Weights of a small transformer language model: a variant of Muon for these matrices, 523M tokens.
MLP neurons of a small language model. Each row is named by its layer, matrix (gate and up: input weights; down: output weights) and neuron, and shows model dimensions 240-335. Each number is 128 + 24 x the weight over its row's rms, rounded and kept within 0 to 255. Numbers have three digits each. A neuron's up and down rows have the sign that makes its largest values positive.
After each neuron's rows, "fires before" lists the tokens most often just after its 100 highest values on Wikipedia text that the model never trained on; "fires in" lists the words (lower case) most often at its 100 highest values on Wikipedia text that the model never trained on.

L12.gate508:152128118162118136134161146088092123116168180131078168110139134130125080145148166137135079167099172126087132119167136147126166185135105104120178129121122137137081122096157163104155154134137121153161093142172168090179095148164123112139115137149141111109119119129178109137164134155095137144
L12.up508:135173151092147140155135118106112162108155090157126117145163131114116118116116124126109093140097117150137136154126161101096127148133085137125107131133111175111143136140155135100110114139155128158130146156153088134142182129119150143117116144105073144112177137141117100131154163129133060122
L12.down508:146158134125143136173127137106127107171082119141099115112123154125143118130137126112135117127124142114142121110121145132095122148122110133179122148157162142111117087092149136173103147078141155127197124118116148107148117124191151095149148127134144156118131106117091127144135110141101124132
fires before: " |", " of", " to", " /"
fires in: "0", "home", "respect"

L4.gate111:127105173149128096135118153123112098099154124140125129098115106147100130122114122148126164134171137088136161124112128142130146123122100130150131075120139143137162170139129179155171130135130136142155097210138097114156164129139137127134131152150128113139129089116129157141145121123116108094
L4.up111:131074117135114123141145130123127145132151139164128122102138132172098125111163105116123125171147122073118132093130110100101120122138155120124139121116087140096105112186149115157139112096146146130124118133163080147125130125163134140103135123102169098148160086118141106113123124131085124157
L4.down111:109097187105146133104131127098128100116136121103133135154145103142186097169081096140102149078119122162136119120135158111153155116148103132159134150130141119108135131108143156115115128147165152093213118137095136139102123176149127097101144157155087162117117130128132095138118147143131137113
fires before: " G", "man", "E", "rum", " Federation", "'"
fires in: "grumman", "nie", "of", "k", "present"

L7.gate588:113124094143095121119099106105147131132101135158164115116121100110152093134055099134110111100089135140162107187109136126126102159116098160089142137123078119117109112167108116121086075135136127127141135097128160129148152072109141106126131148112123133090122121112095121110141124082131130121
L7.up588:125144143113108108131109121113116128136175125136128098154118144096164091058124104115119112109111134142117090100112174146097118132129146134120092076104109117084139148080128085089110139111119137126165133130148137148133162105120127111122108130155114131162084142167099135160131130129116098132
L7.down588:132158153152132137135178116131150158088148134162150121151123156169122119104132168071132162093127145158167157078100111119159110135146084134154130152154167081171135140100161133144150145124088137140139093173111125134135133170162126137141140154162118128129189144146165175128120137140154138132
fires before: " States", " Kingdom"
fires in: "united", "private"

L5.gate544:134101123123125144126147123093089121139154129157143164154151176103127125179096112108158157194106151089128120099102158142143127109106110077135195174095166145088133096116082125150128111159139122101114143123113115147101118111167124152138102086137176130136146136151131121169137095084128102124
L5.up544:145141088106136119124161112139111130133138128125122123101118140173169115128183181130129162131132151099083120105126127144123104125096118141114152134100148168110083159127135167127156148158096108116154125126137118142123126152143146131135102123150128141138131152131151122104157142116152121162
L5.down544:123139101151157125134132142118121131099117106132158140144146118147113167093086116181121146129105129150130129111122132165108139129174116096126131117130160121158133115113078123146155142118127124128161126127172155094143166136101135117132107159135177130147119091148110176106153129108095138083
fires before: " States", "W", " Kingdom", "ino"
fires in: "united", "eino"

L10.gate509:127142171141146146165160141165129133119091130157141140114138116094144143092164130135103123194112113103110160123104114146154145131152146151106115140127106133133159141144150115132117126150104126143154141084163149127158124121112165118086117164091102160131059145142117156168128104113103137102
L10.up509:140102086081141125111132143133123136135074137119121128126125144165134129103124180120130152119119095123120094130141117115116080152120164137122124130189141130130113109104097134117129161157145117107097130196138133118182120081132151141097147096142190160101107072142144146117105154153117132130
L10.down509:074174136150128152156159140123141136137115146135141142148084131137145091149171138056118167156137085147138131160158097118119146141188151119111113144134134125127103132176119082144171148154114141156136104078163120083136101165115140139108120134131099128132122121170167122155147122117075127137
fires before: "."
fires in: "a", "j", "no", "c", "s", "n"

L7.gate156:141106165140080140095113140113144110096153150142113108179151123130135150096113135079109119112133096133126112133154125099147155128166112072146116160130105137166149144110136132124154102152152150098099146114113085166106118138082129071159177116133154136139105127102099113058116107155136116184
L7.up156:122147129140137166121086127133122116105132091101113096131108091139127099142135132087128097140138118159091128128150115169138103117176124127155133136135132097150127112103084104137169142116107135149139165119153135108105108150167142147126160136154142122141086141100155127170160098123141128127
L7.down156:127143175153119124140122149150137149121151129151129076121081121085115139143130121111076144099170143137173145112136110141157160160088153146106112119108113145135112122139148164100144124130107117137165132127117125120100178149131110119135147076077115097070144133131139103088118134132160149141
fires before: " |", ")", " million", " ×"
fires in: "5", "1", "9", "0", "2", "7"

L2.gate90:130105137126140150111130140151096129140181143123110131107145129142098136142123132098116151159107089101099176136122107161115137158124127121123173133106143125111103145104144145158137116108165118105080103144105154098145115130122130131147129107157141123134154120114097114109083142088127156140
L2.up90:129110096111104107124133099112138181124079109057132150103099132160134146153161138089087087112084141192174158118086111109101102127126116147140143114143115165116117161110093164080160139109124144146148109129104151155156110129122116096118123157129086112115093120117134098153109093109154094156
L2.down90:081114107146157113143107092125118142145101126091141165168069139129128113120112141161059089084147131140142119135115094147134121112121138105130104085149167171081115155123162121132131116070159138115147138098131125155134148167089090145092162130118134073095137149178119098122120121116112127141
fires before: " |", ";"
fires in: "29", "25", "34", "26", "32", "27"

L5.gate146:145137116134090077186172185117149122152102121137118135123119108168129159142107121135133153129062125141148147158115097132145097157129150150103144154165099134115079126106119134089107107118155104150145134128165143075085166132094107086134098133142107105101117137151124103121141165152101122132
L5.up146:131123145157127127127141104103185120152089127160148134175108099111158145117145100114111148102089155132126160124104108130126121082168139120168129092129134125139134161136152120134119114197109118123147100145136140109119172114147132128117119116121086130097113085165201117123108115122113136165
L5.down146:157105101123140149124157163133124150116130129123132153123084119111105117142186103124148088063164136130145122122099116202127161124142114120138145142122145068117120106136136127115162165110104132103099175132098106109139104152153122110176121159137136143131111101181114124101132105147164140127
fires before: ".", "ddy", " |"
fires in: "no", "noddy"

L7.gate854:115212147136115139148144132141129133150118107140103164117092162174118143125151127101153147158133109168128122121108099141138111155123129102146142120129123143113146105119144108092161141172132131131126134099170161119146141103146104099127132117115100144113146119155131146118144158141114126140
L7.up854:137097108099134107150122149100113140144092153111127141134127097134099085162143112125162067152149127127125102112111080104136146127121124146132114165138144119144131142159108095121133114131138139147136134119161101115149123137150105110174114143115143124117128084147142123140112159132125144134
L7.down854:146120136126104114136075108151109144201134153144111144076131150130116109127163092150143133087185163113092147157115095130146132111127122119135095111114134085099100118112095139103123131127127090114112124120116140079133147130165106107138146135096094103099113141146135118086129129111107068164
fires before: "."
fires in: "no", "jr", "vs", "mr", "c", "st"

L12.gate1007:143129138133116130100131120108133088122113141139133106094168150104103156152108125129117173140125164156179141149098131124078123135133171138125140173162129146159114158128142084095135080130116103165121121148123143114136096135185126167156161157133097165139132169150162096114103118150111155142
L12.up1007:125145094112140142129128161108071158130172152132088104138129137109104126123164109098104113114139136165115105121161128146153098099149186141102111092164121141116143095125070104162106088108110109151144106143118172106126121102127127098118174128151124097087175130091108122103139111153124105116
L12.down1007:115109150169124130150135109171144098142113134102107136143134139085132147091121147131101089161127122157122095106140165132082168194107068153121140108069114143137126124112150122114128149119146112101091116126121151152112112170107115122166115116124093092143113156124091121127138163133113124105
fires before: " |", "th", " /"
fires in: "0", "final"

L6.gate680:109126091158109095100149093087112123163117110093113151164171157139101147099162125159150144094153136146146145124135125129099123114134136110149105106146125124145128080065116109085115138120155117120158139132141174128129128148093126141126152088121145143152129129156171104130169169133104137110
L6.up680:126145129119142112135161162166093096167091137131147136126137109164163075080165144143117130134111139150117116146115145129172103121145150111126111142165119091098127128093083145132103081119136175112134100086144189147160118134163139124104146131091163119162146097123095089125135138123114127099
L6.down680:108077124143122109106108122141167137131116131142160086111156155095136145130127152114155107109113108099153113100133117172143057109079117132136117137132130139127182144173125122140135155147122113115132153103132145123114176108163101131122147140098120106094091164160099153122121134160101119143
fires before: " as", " a"
fires in: "such", "these"

L2.gate972:097122106115132114140082125121173148114116119112140144140140107132126140098113133101169117134114144127080143164164166166158146144127120118118150142120125177119163164141139138171125142132138106105131134069118096142130117162156124132164123132104108167132098172094117120141114147133148182091
L2.up972:109106136149146173131125108115133148129088133122093106145168118132171109102155117138140132103111143132104107121127152182110144120162109129140147145117146116131156172132130103118121148116164098118134126055116118153194120133126130135164092100104165149156123141112099131096140176119125138130
L2.down972:131117133150126131124190117110131112160159142151138088125109110088145193149123198090104155136109126137143084170096137104124130139143148145118130100120157134103121122132100132156163097144129154141126134193153134101098102149111126164121158182100164119142126151132177125121126109119094153080
fires before: " States", " the", " Kingdom"
fires in: "united", "provide", "have"

L10.gate675:147156130101117176120082123145134115115152118117087118119126124137134121117158111151134136128106132131115146106155096135115096136120092149106161096136129122126122121121150169120150111169162142124122141094143137120154146126146152105102173163109107085102129138079137120088127103141127151104
L10.up675:144140132134131111118140140120112161154146073158104144116113128087093149144143152132086119128125142130124114121153093140129143169167103147134134128105105194128107148129199097134108137141136120141143159135181202107138136127125146143145077117155113129116095125139156115147079071088097126114
L10.down675:105139108141128163111144116162124156129122119088116116166129139120099097118071097159134129161079122154141086157161122127087118120124105131127137106097137161130178132118104120177104120103139173143160119148124164117114142110110144138094127153139155170084099118100146127091110138117153141193
fires before: " |", ";"
fires in: "10", "9", "11", "25", "20"

L5.gate849:117134165098166110119128100117148112112138151133143131133146142096134133106126122134114156113150128092137124123142092151149100145117065152139112135126180158147108159099144132135146111139096116118175113174130076139170100123145129147109184098125119134150133148105116167155149102147121120164
L5.up849:085180195127089138092129135112143111133131120135114098130132099072139087120156098128131159106138110139115141119133123188113151111069103192108095133158176109168138142113134119124160131124131112113161156170106089143158113129146151135155108108118116152142126155113128138168106138138096121187
L5.down849:122075124140118123131159125149098092154101108106107129124113135162154156132141136134151138145094144150169121144146121116112124138144132127128174121111103155120138105114160113100112143080125153186083142124119183097120151137125101139089086145120082166099120110146165111105110152133167132125
fires before: " |", "$", " Pest", ",", "."
fires in: "q", "r", "mario", "x", "14"

L6.gate730:123136047121090142154124158096145125119128133089158107149159117150133190185111174145112179141123144092178117103110174104084104120104067104139139101143123095150149114116122153136114139152167117095123119119137156095153136078098150138079144115136114154131112139147135099099141127119125118130
L6.up730:098122149123096125127109065168072107112112143124137113138159137133123126166113146137156125165098116119120091132122164155175118134120127104122119096145115101134143121120116161136158117111133149168162147134186107133167083127134168105157156146106129083163077157142133110114171130149142164055
L6.down730:160132076123059136109142155121154123148141121124105163103145155151118177143121147125126164143085132154150121100130129126143110095128136115147145120122110163147153121121079117136122170137158120111142138123157168097113157175098127139082170133147154094109114138141114093087133112157114115135
fires before: " as", " by", "ed", " in"
fires in: "such", "written"

L6.gate181:160149139105147161123124127152125136085119156148151185130128129097121165133129097128138136137121126138089123166130122154125138129137100131120070154115149152115159127129156145154097125149176124125147152113119093125132152163137127112123128134150137122121108103155154125120146121138141173125
L6.up181:150103124132124166113114121095142136091120137129111138124166154121094154128156132093156153150096137161128149094129146144111106119157156109162131107126121129118163159096164126149145129123146153135156135113113121078122121165145121112128123090131138137131139132141137169105119107144136193172
L6.down181:120114113114122110139142093130113131137102160123103117163036108142111130164142147109124140118110104107131114128136167108149170112163108125091125132132099143103094131128089144134121102131163188108166143141117117122100130118094177125164154175115118102098157147146128144116158113153138124132
fires before: " |", " million", "1", "2"
fires in: "7", "6", "5", "4", "1", "that"

L2.gate490:119131109124126141150135128106096116098161143116086143110131104138085136146133134128146116106179089080148124145137151134130077135104137057146095156111098110124102147156145097140167137125107083135090144106146128152126095140110113135094142163110126134186153131134171182129101138102178159140
L2.up490:086125137126125127139133144143102127118133172129140128097128135136124151133152111120124130112154105101129151153182163142138119114114122075134147146090125124096120159095156089170146135156173132128106135141175117138144131150110091136127125177124154112147169161112131117128142147099159144147
L2.down490:162126134154121133102108125119189157130123107079142120137105089118171127103095131151087175142105148151114081148104070119130106156154114173113145121126155150101152137126105142096128113101132158139160156117107120127113177120137120151152154121149094142144164100127111138107117099169088115114
fires before: " |"
fires in: "0", "free"